config.toml
vocab_size = 32000
norm_place = "pre"
rope_theta = 10000.0
init_std_down = 0.0
decay_fraction = 0.89
final_lr_fraction = 0.05
dataset = "wikipedia_en"
MLP neurons of a small language model. Each row is named by its layer, matrix (down: output weights) and neuron, and shows model dimensions 0-63. Each number is 200 + 20 x the weight over its row's rms, rounded and kept within 0 to 999. A neuron's up and down rows have the sign that makes its largest values positive.
After each neuron's rows, "raises" lists the tokens whose logits its output raises most directly, leaving later layers aside.

L3.down842,183,193,189,145,225,248,182,135,202,210,186,197,190,212,190,183,173,168,203,163,170,206,190,201,193,226,156,180,223,199,176,185,199,200,228,147,210,209,166,225,189,179,183,229,189,207,199,184,224,197,182,217,220,215,187,200,223,197,195,217,205,179,219,205
raises: "ed", "way", " →", " the", "far"

L3.down227,184,200,228,182,181,191,194,204,201,154,216,213,195,200,210,233,219,175,195,228,184,183,224,197,247,192,231,197,214,234,204,204,196,189,208,246,187,188,219,189,191,219,183,210,171,199,187,159,225,166,217,177,189,176,175,213,197,200,226,218,161,202,253,174
raises: "ley", "ry", "ries", "ping", "ron"

L6.down721,201,189,164,195,194,199,206,222,194,159,200,201,217,191,162,214,229,192,191,180,220,197,199,214,200,188,179,201,211,194,181,221,197,191,220,212,214,177,186,183,203,194,190,174,239,225,204,182,207,203,217,226,202,216,186,174,167,217,218,201,153,198,223,205
raises: " goal", " run", " runs", " goals", "rine"

L6.down676,203,213,218,194,162,214,228,189,226,215,216,188,222,199,214,205,215,181,191,210,264,204,243,193,224,178,204,242,205,180,198,190,164,188,201,223,190,213,211,222,254,185,202,226,197,247,224,170,214,214,204,203,214,178,191,191,218,202,214,210,197,207,203,181
raises: "ified", "ce", "c", "ces", "ge"

L6.down878,202,139,193,211,188,213,195,195,196,203,173,176,177,175,206,215,211,231,218,195,210,182,185,182,194,163,188,194,171,198,195,222,182,201,208,197,204,209,220,198,182,198,208,222,185,184,239,169,215,237,207,197,197,203,219,192,182,203,164,195,231,202,211,224
raises: " nomination", " award", " nominated", " Grammy", " Award"

L6.down437,194,173,221,225,184,206,240,224,208,192,216,176,212,197,203,188,166,226,206,180,210,204,172,209,167,202,217,202,198,200,176,221,204,173,210,180,214,193,185,193,168,206,209,222,196,198,209,196,199,220,189,228,183,178,214,206,183,185,236,198,194,208,193,153
raises: " their", "io", "ates", "ate", " its"

L3.down544,215,231,161,231,196,168,214,205,155,169,217,192,190,207,187,214,156,211,210,228,174,203,201,205,228,221,200,205,205,210,195,183,240,192,202,200,217,202,174,193,218,254,206,188,192,186,220,143,200,195,173,213,193,181,207,233,160,191,175,173,179,227,210,182
raises: " their", " some", " this", "set", " account"

L3.down870,177,208,186,204,171,193,218,212,215,178,180,208,208,226,216,237,170,205,237,230,202,219,188,238,201,182,202,218,191,181,195,189,173,208,182,217,207,216,211,195,206,226,224,203,203,185,191,212,217,215,172,213,188,198,224,195,212,167,196,194,197,173,179,188
raises: "ent", " of", "ly", "ence", " down"

L6.down411,207,184,189,210,195,219,223,218,180,222,200,212,196,190,176,190,197,210,219,230,192,209,230,186,223,207,217,210,186,203,209,198,192,208,172,193,202,230,147,201,201,210,208,209,192,186,196,201,219,189,215,181,210,217,200,200,192,188,197,178,208,214,209,183
raises: " 79", " 71", " 77", " 74", " 72"

L6.down480,222,206,223,191,199,203,223,199,182,211,190,226,194,189,211,171,145,178,193,190,193,224,187,259,220,205,252,203,194,172,201,216,205,210,182,190,181,213,196,179,216,229,213,223,205,215,203,242,181,195,199,226,195,218,215,195,185,192,208,209,192,201,188,236
raises: "cio", "gate", "tor", "dio", "tico"

L6.down705,189,177,223,216,199,194,189,196,198,205,211,214,201,195,206,243,227,227,180,139,211,185,226,197,227,205,217,172,211,191,221,192,204,220,225,190,203,241,214,188,209,199,199,175,227,175,189,183,196,200,185,198,217,221,243,184,221,201,227,199,205,212,194,186
raises: " 2015.", " 2016.", " 2012.", " 2011.", " 2017."

L6.down465,228,219,214,206,222,199,236,194,209,169,188,157,215,200,207,197,189,210,176,182,230,208,192,197,207,217,204,191,159,231,195,208,186,191,197,184,229,191,227,188,223,197,216,220,193,209,212,165,196,184,224,209,215,191,222,224,193,223,205,198,212,206,200,242
raises: "ine", "list", "ea", "ef", "uch"

L3.down656,222,225,194,165,222,235,207,194,190,185,202,198,227,223,235,187,220,199,209,175,228,195,210,189,212,188,190,225,225,180,235,207,204,223,196,180,201,191,198,191,190,182,174,194,213,186,204,177,216,212,184,213,205,232,176,154,190,216,225,219,213,205,240,182
raises: "ing", "ed", "ctor", "Awards", "king"

L6.down811,212,226,219,185,181,208,198,218,206,164,195,150,161,193,217,210,206,203,216,189,229,216,219,169,152,179,190,183,196,197,197,216,212,200,208,192,209,182,211,239,199,189,225,211,151,192,214,171,208,193,211,173,195,212,176,199,173,191,174,224,162,198,200,219
raises: " generation", ":", " era", " year", "on"

L6.down79,193,235,258,201,209,217,185,234,213,216,217,204,205,205,200,215,200,202,220,203,227,227,236,201,197,211,194,181,195,174,214,197,220,217,194,186,186,175,203,194,215,203,202,201,171,208,200,154,226,207,198,206,199,194,175,199,195,207,193,185,220,226,211,196
raises: " them", " reached", " been", " appeared", "een"

L6.down477,186,192,231,209,187,222,200,200,217,176,205,178,200,205,175,221,212,187,243,203,205,211,174,183,203,187,197,188,184,193,195,178,217,175,220,167,188,212,172,202,196,190,191,169,148,208,206,154,234,206,193,208,170,212,203,231,219,206,172,199,202,203,216,194
raises: "ify", " them", " him", " their", " her"

L3.down495,178,209,212,191,198,192,162,151,200,206,173,202,190,228,207,207,208,207,210,213,215,218,191,202,214,182,203,232,185,198,161,159,227,226,197,210,147,196,186,203,183,217,190,221,211,168,219,214,159,212,164,194,223,198,200,198,198,244,195,210,194,198,205,179
raises: "ary", "s", "yr", "ist", "ors"